{"num_hidden_layers": 14, "hidden_size": 320, "num_attention_heads": 5, "num_key_value_heads": 5, "head_dim": 64, "intermediate_size": 1280, "vocab_size": 8192, "hidden_act": "gelu", "norm": "layernorm", "norm_place": "pre", "norm_eps": 1e-06, "positions": "rope", "rope_theta": 10000.0, "rope_fraction": 0.25, "qk_norm": false, "attn_scale": 0.125, "bias": "all", "tie_word_embeddings": false, "parallel_block": true, "init": "normal", "init_std_qkv": 0.0217, "init_std_o": 0.0, "init_std_up": 0.0217, "init_std_down": 0.0, "optimizer": "muon_variant", "learning_rate": 0.000812, "lr_mult_o": 0.707, "beta1": 0.9, "lr_head": 0.00506, "max_grad_norm": 1.0, "warmup_steps": 200, "schedule": "wsd", "decay_fraction": 0.355, "decay_shape": "cos", "final_lr_fraction": 0.0, "batch_tokens": [32768, 65536], "max_seq_len": 1024, "doc_mask": false, "train_tokens": 688100000, "max_steps": 14165, "dataset": "wikipedia_en"}
MLP neurons of a small language model. Each row is named by its layer, matrix (down: output weights) and neuron, and shows model dimensions 192-287. Each number is 128 + 32 x the weight over its row's rms, rounded and kept within 0 to 255.
A block is one neuron, or neurons of one layer that tend to fire together. After each block is what it responds to, as a language model described it from the Wikipedia text at the highest values.

L3.down1186 [129 130 146  95 123 164 143  40 143  99 115 105 100 126 109 122 151 129 183  96 146  37 139  76 116 118 124 161  42 164 157  94 151 113 115 147 124 150 139 103 151 127 165 128  88 123 124 150 138 130  60 140 126  80 140 139  92 183 142 154 101 103 153 112 119 112 117 116  50  93 192  82 151 182  66 102  96  81 132 100 159  93 134 147 122 139 144  70 101 157 150 154 146 171 160 154]
Before date, place or name values. Infobox field labels and their colons, plus prepositions after verbs, that come right before a date, place or name, e.g. Born:, Produced by, was born in.

L11.down89 [111 126 179 111 127  98 199 168 115 103  80 119  80 169 151  93  67 134 171 106 103 107 185 145 153 190  92 157  87 107 140 141 150 141 134 116 108 153 152 112 155 175 103  65  91 114 127 132 146 158 128 130 120 143 194 121 156 152 131 115 124  83  61 129 182 115 121 101  96  59  75 137 113 146 164 105 168 123 106 166 128 124 136 105  74 113 108 127 124 140  66 102 157 103  93  89]
L11.down431 [160 104  78 171  74 113 140 176 117  87 106 107 136 127 159  90 132  89 139 153 122  99  82 104 106  81 141 141 130 165 174 153 159 112 122 110 118 128 132 127 113 129 142 104 117 134 148 115 121 163 160 124 124 143 113 129  56 114 146  95  75 115 109 146 132 117  64  86  73 134 112 163 108 111 122  98 106 146 148  95  93  93 180 107 108 100 131 131 100 150 157 134 111 143 112 142]
L11.down450 [142 142  97 152 139  75 145 117 124 131 149 134 134  54 126 145 143 141 106 177 135  98 105 156 183 174 135  97 194 148 105 110 147  68 135 106  54  78 105 100  78  79 141  60 103 121 118 114 145 175 172 141 150 153 109 118 141 162 116  77 130 106 155 105  99 146 126 139 156 134 173  83 110 101 156 165 137 139 156  55  85  97 128 161 144 124 133 143 130  95 112 129  95  98  86 149]
L11.down476 [ 90 138 139 180 154  74 102 115 100 137 133 175 125 109 175 175 135 141 116 106  83 156 143  86 150 188 104 138  99 115 182 138  98  86 128 137 176 124 147 107 129 136 151 125 164 119 166 125 138 152 151 140  98 153 145 139  78  49 171 134 159 127 111  57  75 149 109 168 171 130 168 134  87 103 113 141 100 142 139 139 136 141 177 120 104 187 114 131 135 178 108 147  69 205 137 141]
L11.down479 [104 159 134 206 143 149 120 156  85  82 115  88 129 190 110  85 106 121  46 133 146 131 129 132 123 107 124 105 106  83 175 102  82 150 114 148 161 117 133 159 134 133 167  76 149 143 200  63 138 129 202 154 183 139 123 129 105 140 120 142  95 167 149 118 130 109 143  88 111 123 105 128 103 123 122 103 146 189 176 167 131  66 147  95  80 111 149 126 146 188 106 100 145 126 126 133]
L11.down529 [ 97 102 176 147 216 193 113 109  74  90  98 106 146 101 124 172 181  91 122 178 106  95  45 113 138 142 113  94 138 123 111 150 132 136 109 115  70 104  84 107 144 125 135 153 109  89 107 119 171 144 181 118 155 164 128 105 126 169 130  91 181  66 131  89  77  99 137 126  79 105 155 118 144 154 133 132  95 114 175 133 132 108 157 194 104 158  86 117  75 166  73 209 123  84 113 148]
L11.down587 [ 83 158 139  70 168  97 115  78 179 149 126 189  81 109 165 141 125  59 131 145 110  54 103 158 129 120 175 110 139  65 119 136 169 119 112  65 136 152  84  93 181 136 152 127 115 144 134 160 134 149 102 140 134 136 120 105 112 134 131 108 150 157 118 169 169  79 135  88 171 150 124 134 108 116 125 131 111 115  60  98  93 130  93  80  81  82 117 132 161 103 154 160 135 174 112 146]
L11.down879 [165 132 185  97 208  49 175 109 142 164 131 141  78 164 155 169 105 125 161  99 117  98  93  87 138 116 143 118 110 126 130  98 121  92 157 136 179  95 102 121 150 149 154  60  92 153 125 145 122 125  98 197  98 145 122 108 107 124 172 109 174 135 126  99 190 173 187 197 170 174 124 125 142  80 190 116 116 100 191 155 142  90 117 121 126 138 133 158 124 141  90 167  75 105 152 130]
L11.down913 [159 129 103 155 167 177  89 165 139  68 119  88 144 129 174  94  99  87 127 151 143  95  77 129 193 150 146 113 146 145  97 126 127 141 117 175 118 111 194 128 122 129 151 105 135 104 190 170 129 166 137 153 139 140  76 125 124 110 171 135 134 131 132 101 114 108 145 131 186 107 147 161 190  70 125  97 128  66 131 110 101 108 147  92 113  92  65 142 131 154 110 178 161 177 157  72]
L11.down956 [127 147 180  81 138  96 105 145 109  64 154 184 121 158 137 122 151 154 160 172 150  96 167 129 109 119 135 133 158 188 151 145 128 114  78 111  90 176 131 104  85  97 141 118 127 120 100 144  89 176 174 140  69 141 130 126 221 139  65 133 106 130 113 148 188 104  56 147 141 120 141 116  80 111 126 128 105 116 180  79  85 145 136 125 177 116 173 109 145 113 118  77 138 178 167 155]
L11.down963 [185 163 150 131 135 135 128  92 159 111 116 108 120  94 112 145 106 127 106  84 181 142  93 164  86 147 167 111 145  54 103  85 150 183 142  92 156  85  64  67 148  73 129 122 128 130 107 169 194 100 117 114  83 150 143 146 122  81 151 123 132 151 113  86  81 129 209 153 129 142 122 101 123 145 162  91 136 146 107 139 171 111 151 120 163 182 110 142 117 180 129 115 187  75 159 160]
L11.down983 [131 200 151 108 103  78 129 118 133 163 174 181 127 114 135 103 105 137  64 148 127  86  80 119 111  56 154 149  53  96 105  96 170 116 138  97 122 151 105  75 106 141 169 195 159 159 104 153  85 170 120 113  49 114 148 107 126 154 126 157  63 121 125 151 133 102 113 167  56 135 123 166 131 119 130 128 136 118 107 138  83 125 111 148  90 114  75 136 141 137 156 174 133  65 174 106]
L11.down1108 [131 123 157 160 172 110 112 165  94 165 135 109 176 130  97 114 163 116 138 157 108 129 137 164 152 134 166 145 140 132 130 138  99 137 104 115  68 122  91 149 103  85 112 149 108 197 130 133  92 149 165  86 136 138  77 133 120 132 144 167 129 127 124  68 137 159 124 141 145 148 151 126 170 112 168  76 112 127 134 130 131 113  98 112 118 114 166 165 102 102 108  88 120 153 138 101]
L11.down1124 [105 113 160 114 129  82 140 118 151  91 144 163  79  84 164  88 195 103 175 161  92 180 121 154 115 184 138 108  90  83 179 126 136  80  75 112 150 143 149 120 163 157  72 109 168 145 183 130 155  82 175 154 112 103 130 135 112 144 146 149 146 133 184 110 121 167 138  78 144 107 143 148 168 165 192 131 152 118 109 145 125 157 158 119 150 143  87 122  95 205 163 152 138 109 150 136]
L11.down1144 [168 121 120 143 193 124 115 125 174 117 112  91 151 155 155 149 171 131 155 143 127 146 127 112 135 100  86 125 130 139 116  86 103 102 170 130 206 115 154  61 116 105 168  96 138 137 131 141 123 125 113 165 111  77 129 105  83 154 167 145 107 157 110  93 142 109  88 131 119  76 162 122  73  87 180 156 121  93 160 176 134 132 225 153  62 140 110 167 161 174 124 114 106  79 196  94]
L11.down1193 [142  85 157 159 105 114 136 130  98  86 169  85 120  75 174 179  92 114  74 130 150 137 172 154 168 123 185 135  98  78 115 159 108 137 173 112 135 148 158 162 128 170  79  75 157 130 107  87 153 110 151 145 151 106 151  86 131 182 120 124 204 115 157 162  81 130 130  91 166 138 160  68 110  95 131 123  51  54 125 113 155 137 132 165  61 123 137 125 142 108 126 136  86 149 159 117]
Table header labels. Column-header or field-label tokens in Wikipedia tables and infobox lists, mostly after a pipe, like the "1" in "| Team | 1 | 2", Details, Attendance.

L3.down538 [111  66 156  73 127 120 165 128 127 108 145 207  73 101 172 101  99 112 142 109 169 108 168  87  97 125 141 113 116 112 152 123 184 115 127 173 181 114 154 195 123 140  76 121 113 109 129 141 124 107 134  71 160 161 155  92 140 176 117 195  78 109 146  79 110 117 115 148 144 135 119  86 127 123 157  71  76  76 113 104 157 100 116 119 128 181 131 116 137 158 194 150 134 186 160 110]
Line-ending punctuation. Final punctuation that closes a line or paragraph, usually a period before a line break, also closing quotes, parentheses, colons, semicolons and table bars.

L6.down62 [ 90  58  82 121 184 122 139 127 126 123 116 134 158 163 154  92 125 152 146 187 148 156 119 138  98 104 112 133 134 175 115 109 146 117 157 149 196 133 138 137 137 145 130  82 140 181 143 140 132  89  62 110 116 124 142 157 116 128 114  85  61 120 145 202 127 162 109 100  53 137 125 110 148 140 138 107 141  92  90 178 116 122 174 160 155 149  46 159 139 180  68 135 128 141 156 140]
L6.down698 [117 141 107 102 133 164 180 163 123 154 102 158 124 131 144 138  71  84 124 173 145  99 123 154 159 130 150 191 186 156 204 122 180 160 145 118 185 148 122  78  83  93 151  97  93  93 137 121  97 119  97  93 149 101 140 119 168  93 135 135  89 155 144 145 127  76 117 145 121 118 135  64 174 145  80 124  68  97 138 128  90 147 134  71 117  93  86 171 192  97 119  89 146 137 125 120]
L6.down829 [103 109 112 129 126 118  87 135  93 127 151 165 123  41 112 109 160 129 107 190 169 153 132 165 127 153 137 172 150 149  61 109 122 205 145 116 215 167 138 195 114  98 109 139 133 132 111 140 109 156 146  35  89 103 105 104  82  91  90 110  69 120 153  75 133  65 204 142 114 165 176  75 130 129 119  92 171 128 171 151  97 122 150 104 148  94  88  89 121 151 140 153 146 126 102  84]
L6.down1251 [118  78  86 133 121 105 119  85 127  81 146 141 135 126 190 111 158 125 106 114 148  99 129  92 159 127 141 130 125 106  66 173 104 148 115 146  79 151  77 138 107 178 152 150 177 125 160 125  97 136 154 166 146  99 116 149 151 114 116  79 146 139  93 133 160 128 130  68 120 120 138  84 148 164 151 133 149 145 140 164 154 132 155 128 121 162 115  90 127 173 158 132 164 122 117 101]
Label and header ends. Final token of an infobox field label before its colon (Music by, Area code, Language) or the closing pipe of a table header row.

L3.down343 [ 80 109 100  94 125 125 139 138 117  89 106 240 107 142 135 186  50 132 164 154 120  99 100 121 115 122 130 134  97 130 133  96 101 143 111 175 146 107 130  72  48 154 106 117 124 138 119 183 116 160  95  93 192 107 113 142 107 116 187 112 145 116 134  40 132 139 143 156  87 174 181  98 134 151 114 131 109 134 147 124 112 122 106 119  95  99 114 160 188  88 135  70 155 106 147 116]
Structural field labels. Word pieces inside short labels in Wikipedia infobox fields, section headings, and table headers, such as Formed, Place of birth, Death, Location.

L6.down867 [ 83 116 144 103  94 187 117 143 130 113  86 163 128 168 116 103 141 124 146 149 131 132 109 185 115 172 124 139 139 120 198 185  67 116  99 150 116 109 119 122 135 136 142 183 112  99 128  91 145 115 169 134 128 157 195 114 142 114 142 122 109 137  93 188 161  88 107  86 147 156 174 132 129 136 154  97 137 138 103 148 155 121 142 117  83 150 209 143 141  96 184 150  99 131 140 143]
L6.down873 [141  78 154  77 210 118 145 101 172 149 147 211 144 128 111 141 127 138 105 136 208 107 170 124 106  86 195  77 129 123 122 146 145 163 160 121 136 156 137 135  84 172 125  99 129 138 156 129 126 131 122  87 132 130 171 133  76 173 153 117 102 112  61  97 125 119 124 149 145 157 157  17 133  97 118 169 162 169 165  98  97  88 101 153 130 134  55 102 161 129 126 138 168 153 117  88]
L6.down1149 [106 125 149 134 121 127 145 148 148 112 156 183 105 130 132 126  70 153 113  87 142 100  86 102 138 132 132 102 132 147 143 107 141  87 128 136  93 119 109  96  97 186  92 195 173 121 110 122  68 106 155 136 121  99 109 113 120 106 183 178 134  97 154 175 171 102  92  95 187 116 142 170 165 120 139 119  58 169 180  96 192  98 107 139 139  83 120  97 107 109 133 181 120 129 183 218]
L6.down1158 [ 99 135 114 150 102 112 206 146 127 128 115 145 175 163  66 131  93 131 104  82 200 143 163 124  73 103 143 112 110 135 149 134 142 130 143 155 155 117 145 170 113 147 140 158  84  94 153 150 129 147 136 162 168 138 164 152  91  98 159 141 126  70 209 145 155 131 179  97 144 124 139 127 140 121 201 153 148  85  48 141 194  37 169 121 133 109  73 130 126 123 112 128 143 113  93 146]
Infobox and table field labels. Tokens inside field-name labels in infobox lists and table cells, such as Stats at, Postal code, Area code, plus the blank line ending an infobox.

L6.down52 [138  83 126 135 133 154 142  81 132 158 163  51 171 163 158 169 124  88 134 126 139 135 137 152 171 141 126 112 142 173 100  74 144  95  96 109 129 101 139 143  93 117 147 141  95 138  77 117 152  86 146 116 105 134 135  77 174  82 164 135 116 127 115 123  93 123 117 107 101 117 123 146  77 129 169 175 170 157 113 211 134  81 168  62 146 116 188 123 132 181 121 133 147 125 194 119]
L6.down255 [141 118 107 134 162 133 102 105 118 183 120 138 126 141 179  95 111 108  97 172 163 128 122 147 121 124 169  82 138 105 151 125 142 175 135  96  69  97 121 119  95  61 140 125 109 139 122 173 111  94  83 170 172  89 250 118 114 125 103 146 169 146 158  92  83 153 117 153 121 128 138 115 171 156 106  76 123 184 118 138 134 163 210 110 127  60 151 128 162 129  70 123 164  83 106  84]
L6.down822 [124 144  90  93 138 134 140 101 157 110 163 129 109  88 128 102 141 104 133 140 110 129 147 123 109 142 142  81 118  87 118 142 125 119 161 146 137 121 104 142 139 166 151 143  93 109 123  79 159 129 175 158 163  98 116 147 144  94 189 201 134 175 137 115 175 154 105 123 125 146 122 114  80 148 126 115 145 140 187 174 111  74 148 141 109 139 184 113 131  67 122  95 142 113 127  96]
L6.down1106 [121 118 116 113 153  77 165  89 129 120 137 138 178  83 133 169  78 136  85 102 105 132 109  95 133 134 110  60  82 172 159 100 121 121 154 128  97 103 105 154 119 133 132 144 120 110 128 120 160 125 170 140 123 132 140 123  79 138 171 127  67 146 116 122 151 148 173 161 151 142 141 129 124 140 121 132 109 203 176 169 124 140 116  70 119 134 162 133 148 133 143 138  95 155 104  83]
Biographical date parentheses. Opening parentheses right after a person's name in biography leads, just before birth/death dates, plus digits of years in life spans and date tables, e.g. "Currie (23 September", "(185|4–1930)", "1944 | 26".

L11.down54 [165  79 177  49 162 101 166 135 152 129 204 126 141  74 141 131 148 101 146 118 180 156 130 141 127  66 143 156 107 166  81 118 164 153 137 116 111 174 151  70 151 128  84 185 107 100 140  90 146  97  55 118 131 167  93 163 144 145 100  89 179 123 106 177 144 111 112  86 108 118 126 161 103  73 193 134 151  82 139  54 181 151 156 151 155 128  81 108  79 166 149 138 145 166 112  78]
L11.down268 [ 56  74 117 146 152 112 105 180 168 129 120  37 162 140 134 184 106 106 192 124  67 121 130 120 182 154  91  76 156 104 171 149 114 139 134 117 142 122 109 123 148  78 213  86 136 150 148 115 128 120 121 127 124 168 119 161 137  77 141 105  82 111 166  61  84  95 112 132 137 153 145 188 156  86 118 150 119 124 218 172 198 136  75 164 100  88 124 137  94 143 119 119  69 162 132 113]
L11.down333 [139 136 104 160 148 145 145 170 188 112 121 107 154 121 135 163 176 109 112  92 146 107 107 133 112 149 110 144 128 113 136  88 167 172  95  90 111 157  64  92  69 147 121 102 204 134 151 169  86  84  72 111  90 133 123 159 155 120 158  83 124 198 163 151 136 112 150 117 157 213 133  85 133 147 117 183  94  96 167 120 112 119  93 191 148 153 142  64 110 143  71 127  89 124 123 184]
L11.down403 [135 138 137 106 147 124  92 176 139 159 205 120  81 109 118 153 108 142  89 132 104 112 155 161 136 167 136 156 143 139 107 146 100 129 136  88 103 122 126  92 152 171 118 118 161 129 108 135 180 119 137 144 171 133 103 104 177 190  81 106 117  74  86  58 113 139 127 109 157 100 146 144 125 157 161 149 131  71 136 110 134 110 166  75  86 128 133 135  71 142 163 136 127 140 123  79]
L11.down465 [151 143 125 128 100 116 141 139 169  97 129  43 130 149 133  81 158 104  88 121 135 157 169 159 173 149  63 152  89 163  59 106 103 162  84 102 122 129 118 125  60 146 119 100  94 146 205  72  94 154 130 160 131 157 145 132 139 167 172 130  97 160 175 106 154 122 191 126 134 123 136 136  86 125 120 137 118  84 168 132 141 126 135  73 109 113 129 131 125 186 115 169 157 151 142 102]
L11.down506 [158 103  93 146  88 112 103  72 147 141 149 101 134 134 136 101 130 137 120 106 123 139 135 164 176 157 117 159 122 151 108 114 156 109 173 137 130 145 133 151 129 162  97 147 112 136  54 139 156 133 154 151 137 180 135 121 131 121  86 113  72 106 143 106 163 141 124 129 108 101  91 127 207 170 115 119 107  96 139 139 143 111 113 157 135 156 118 170  86 163 120 115 121 131 106 210]
L11.down510 [148 131 101 132 236 172 107 144 153 153 137 117 153 140  75 141 144 141 125 158 119 148 101 120 182 117 127 143 195 114 133 103 141  77  85 158 109 140  66 127 110 171 165 124 132 164 108 156 140 135  99 170 126 153 146  93 113 137  95 131 151 143 105 183 158 154 125  63 120 108 118 102 128 149 240  96 141 140 100 132 131 167 112 106 104 124 121 115 130 138 131  93 149 163 159 143]
L11.down644 [187 148  61 170  79 162 155 165 118 181 156  80 131 164 125 140 141 114 118 131 175 124 125 153 113 140  94  64  95  89  73 153  96 101 133  91 127 143 111 161 172 149 120  76 114 130 177 189 139  76 133  65 113  89 145 129 156 130 170  74 146  81 127  62 119 144 168 130 131  88 200 125 129 139 180 145 153 106 144 105  84 115 124 170 159 107 183 151 108 144 124 142 162  57 135 141]
L11.down789 [152 126 129 127  76 113 111  56 103 152  84  93 107 150 155 105 120 119 187 116 129  87  74 126 109  65 113 123 132 141 147  80 130 178 147 122  95 111 164 134 198  85 106  89 145 107 121 141 167  86 136 121 128 151 141 104 107 109 148 102 154 104 134  80 101  85  79 110 163 142 117 162 108 116 109  90 142 152 172  98 162  82  91 124 124 183 115 167 109 156 106  97 154  99 149 154]
L11.down852 [162 112  87  90 163 189 169 126 171  83 129 116 125 123 100 166 105 165  92 126 150 114 160 185 147 141 121  90  94 104 154 131 119 124  65 136 133 138 121 107 147 188 132 208 117 128 126 117 188 128  74 149 183 164 107 126 153  91 102 168 133 116  47 187 129 104 101 134 124  98 116 161 199 178 171 111 180 101 152 108  95 112 104 127 148 215 142 138 108 129  87 109 100 163 162 137]
L11.down949 [113  95 113 123 153 176 127 151 120 120 122  72 140 147 147 159 148 135  92 143 118 126 107  97 114 216 104 111 166 138 164 105 105 109  87  98  89 117 125  69 144 173 133 132 121 184 103 133 119 144  80 174 218 132 159 147  93  76 125 111 151  98 125 107 101 115 132 130  86 131 157  89  89 104 143  69 100 107 147 105 140  87 179 102  95 113  91 136 146 185 166 111 103 176 154 184]
L11.down1122 [139 139 106 136 136 101 167  64 131 125 114 123 122 149 123 129 119 131 101  77 164 180 120 106 161 157  91 147 121 107  95 130  80 146 164 151 130 121 178 118  99 158  97 141 129 123 126  82 132 142 129 112 166 137 120 139  86  99  99 155 102 118  94  87 121 166 189  80 146 130  98 119 139  90  59 115 146 153 126  76 151  61 111  98  48 108 183 153 127 109 123 113 120 180 137  99]
L11.down1131 [124 138 107  83 121 163 171 126  79 175 172 153 125 125 108 145 152  77 129 138 141 127 173 157 125 134 118 168  92 160 108 133 152 134 129 100  84 148 126 135 144  82 128 136 146 155 151 163 148 140 168 136 149 187  60 102 158 168 136  78 122 131 138 142 199 106  66 121 119 101 168  84 105 142 127 120 126  73 175 110 152 111  69 192  79 149 187 124 112 123 125 137 137 121 196 142]
L11.down1265 [191 112 129 114 126 111 142  97 141  86  75 160 126 126 130 146 159 198 154 111 160 129 224 131 192 137 114 104 160 107 139 129  90 155 178 141  99 185 132 125 122  93 122 223 145 146 188 114 152  91 131 130 130 183 102 121  99 107 100 131 119 112 127  96 200 102 124  90 129 103  83 108 141 122 106 126 168 155  47  81 100  75 119 113 160 118  94 102 126 100  90 119  95 156 187 117]
L11.down1273 [144  97 149 154 154 132 140 181 163 110 159 127  70 125 116 137 195  97  68  97 138 121 113 120  89 104 159 119 117 114 185 197 111 148 146 136 166 116 144 147 117 172 136 151  73 149 174 135 140  94 147 187 188  96  48 127 102 119 165 130  78 115 122  78 146 131 152 177 185  65 122  93 152 132  79 112 104  72 116 118 125  83 160  74 127 156 116 105 109 108 125 176 127 104 176 140]
L11.down1279 [128 111 115 135 138 134 165  69 115 105 120 105 160 111 150 100 103 103 111  88 124 103 182 106 168  35 106 124  88 106  49 107 146 156 186 125  89  96 165 174 156  71  83  89 174 117  81 107 140 121 141 157  85 208 102 155 161  46 186 140 107 143 141 180 112 180 161  75 162  74 124 118 194  96 152 116 173 137 128  75 107 133 121  63 123 173 122 117 111 169  94 125  98 133 236  71]
Table row-closing pipe. The final | that closes a markdown table row, mostly header rows like "Date | Opponent | Result |" or "No. | Title | Length |", just before the line break.

L11.down83 [151 110 119 117  75 106 150  98 130 197 128 113 106 141 113  79 115 163 138 164 170 111 124 169  87 121 162 126 167 101 123 126 144 131 124 108 142 157 150  86 125 135 181 135 142 130  92 158 128 156 142 142  99 187 112 131 171 119 136 148  89 148  40 104 157 102 110  92 155  49 110 149 101 115 114 112  81 143 109 113 162 135 192 110 136 104  84  78 176  96 113 140 125  80 111 151]
L11.down129 [150 101 157 139 144  78 137 156 136 114 166 122  91 124 148 116 118 141 147 120 120 139 119 173 109 152  73  98 125 190  85 184 103 117 151 143 130  71 111 148 141 135 132 160 142 118  98 101 164 209 122 161 138 126 112  97 156 106  60 126 139 104 185 190 140 171 131 115  89 129  91 108 116 118 130 138 208 134 118 118  80 109 172 111 137 165 164 127 100 155 132 154  97 180 117 101]
L11.down246 [173 172 192  18 155 159 160 146  86 215 105 108  99  85 141 143 120  62 140  79 117 110  60 118 200 113 122 116 125 155 101 151 154 118 163 112  74 111 114 126 171 143 139  80 113 146 129 128 104 183 169  84 125 143 135 112 170 135 122 132 133  97 120 159 100 125 140 161 116 130 152 121  84 100 178 101 102 100 131 137 126 125 176 109 141  56 133 160  68 119 121  80 155 152 100 171]
L11.down425 [133 127 182 105 111 138 108 167 170  95  80 138  97 102 163 151 142 148 107 172 119 133 114 122 129 106 128 112 133 157 149  83  82  83 196 105 149 111 110 173 116  84 132  76 138 152 152 115 190  90 110 123 163 118 134 137 183 126  73 129 163 161 131 101 121 130 199 177 149 201 114 102 122  70 150 140  85 233  88  95 158 205 126 150 111 170 140 124  95 163 176 119 130 147 131 100]
L11.down443 [181 163 109 126 123 144 160 136 118  87 132 130  85  97 161  85 128 119 131 151  91 196 132 151 169 101 139 154 103 168 142  74 121 191 137 106 128 115  53 117 108 134 185 157 113 139 154 101 149 119 146 132 127 108 166 116 174  94 167 146  69 134 100  65 127 152 114 107 115  87 157 135 160 110 149 139 166  75 156 117 103 123 176 169 107 178 141 128 136 137  85 138 159 166 152 120]
L11.down596 [165 197 156 115  81 160 104 109 106 101 133 130  73 163 126 149 105  83  76 162 140 169 151 116 110 156 189 185 120 140 103 162 156 167 113 132 150  87  99 158 106 103 128  80  74 160  68 113  88 118 154  99 121 164 183 147  96 196 121 133 105 117 203  98  73 101 119 147 127  93 136  92 126 135 138 122 121 158 134 114 120 137  83  95 141 116 121 129 128  85 137  67 122 107 157 217]
L11.down613 [139  71  81 126 154 179 148 112 151  98 147 121 150 133 141 150   6 158 118  82 111 136 147  21 135  80 143 147 183 138  86  78 117 131 124 138 132 156 161  94 134  98 132 147  92  90  88 168 148 106 209 147 175 123 159 100 112  96 131 162 118 122 131 149 167 130 141 143 152 134  94 134 101 161 102 182 135 117 125  94 110 133 148  98 175 101 110 130 110 115  97  72 130  86 109  92]
L11.down663 [161 149 110 130 135 113 106 151 191  56 152 133 175 168 121  88 111 127 139 174  99 174 112  67 155 100  97 162 150  93 153  98 127 155 141 133  64 102 128  92 162 177 162 126 156 123 143  95 149 140 150 139 120 148 139 137 142  94 159 109 121 156  80 152  80 147  79 198 144 168 171 113  59 121 163 115  35 196 127 157 130 146 165 134 124 143 158 110 185 125  52 143 120 156 149 209]
L11.down678 [221 128 106 120  92 168 173 117 140 109 136 110 119 100 199 100 115 121 191 151 125 102  54 106 142 128  88  95 179  69  93 107 131 105 116 125 124 110 101  68  93  74  90 149 174 115  97 145  65 125 186 106  68  82  64 185  82 173 126 126 143  96 167 152 175 113 120 122 129 134 118 136  85 155 102 147 187 120 140 122  80 156  88 128 101 124 164 105 103 122 118  99 122  67  90 108]
L11.down783 [170 127 101 168 191 157 134 110 134 104  93 193 122  87  85 191 126 138  87 174 117 111 121 153 185 163 115 164  90 147  50 128 150 145 121 143  83 177 158 152 133  91 122 164 131 128 158 123  63 129 123  36 113 104  95 141 177 126 138  95 145 120  88 144 161 117 126 128 143 159 106 151 123 208 148 187 143 114 192 193 136 154 101 126  66 171 143 166  96 132 107 124 159 115  89 128]
L11.down839 [ 55 101 134 125 150 120 128 128 118 129 120 119 112 178 114 100 144 127 113 188 132 161 121  86 115 134  91 157  85 109  71  83 100 109  56 127 143 179 139  85 125 128 145 131 155 116 135 100 127 121 104 102 122 124 169  54 113 101 103 144 140 158 157 209  54 163 119 167 110 124 161 181 141  96  68  92 145 147  44 120  75 120 133 124 128 138 133 154 116 102 123 159 126 167 136  30]
L11.down1084 [126 125 116 116 118 156 143 143 123 145 141 147 185 158 142 134 150 181 154 115 120  98 116  73  88 178 149 209 155 149 118  90  50 162  80 149  81 113 156 123 147 112 191  99 163 178  84 198  97 119 165 107  91 141  84 131 129  71 226 142 110  59 105 108 171 126 179 123 134 124  98 128 124 135 123 132 133 140 136 141 134 132 105 100 171 113 113 140 131 193 122 102 122 116 121  85]
L11.down1175 [122 134 188  88 139 183 109  96 149 151 185 172 125 108 134 133 107 102 204 125  42 165  71 130 116 138 152 126 133 119 110  98 134  81 178 119 100 174 136 146 184 118 178  58 163 126 100 124  82 116 156  97 152 138 135 172 143 167 126 152 107 114  74 146 147  38 116 144  94  83 150 127 171 142 113 168 145 103 105 188  90 128 100 120 187 114  89 146 153 105 116 131 147  79 166 112]
L11.down1199 [109 137 139  83 141 152 160  94 173 127 102 157 123 110 177 201 151  91 150 215 152 145  81  99 111 138 145 139 136 179 149 176 145  59 101  87 160 154 148  76 188 137 110 112 178 178  72 181  95 171 141 131 203 165 146 144 148  77 154  97  96  87 147 117 109 119 171 154 107  82 152 180 109 134 110 114 126 121 186 161 127 106 139 123 164 140 103 106 134 125  91 177 137 117  99 180]
L11.down1212 [155 141  73 101 154 142 122 163 164  97 157 171 146 149  97 150 104 125 121 156 145 110 137 142 140 120 143 135 181 129 103 140 158 116 122 144 128 109  68 154 163 115  95 164 121 164 204 171 111  71  82 137 154 106 137 166 133 109  99 142 162 177 180  74 147 137  74  89 118 125 148 153 158 123 136 146 132 156 110 174  80 136 141 139 153 139 100 126 168  49  89 117 156 135 152 190]
L11.down1224 [117 140 144 114 137  80 148  96 121 113 156  96 128 174  87 179 108 173 122 181 117 112  80 141 117 196 105 111 104 190 110 113 113 130 169 122  72 102 143 119 161 151  95 126 120 126  98 127 150 136 149 119 143 126 122 165 107 136 147 104  96 105 152  81  85 123 155 111 121 147 122  88 156 135 121 161 104 114 129 105 131 109 147 118 128 154 104 133 150 145 127 204 206 111 121 166]
Before a date or period. Words directly before a year, era or period, such as in, from, late, born's opening parenthesis, or month names.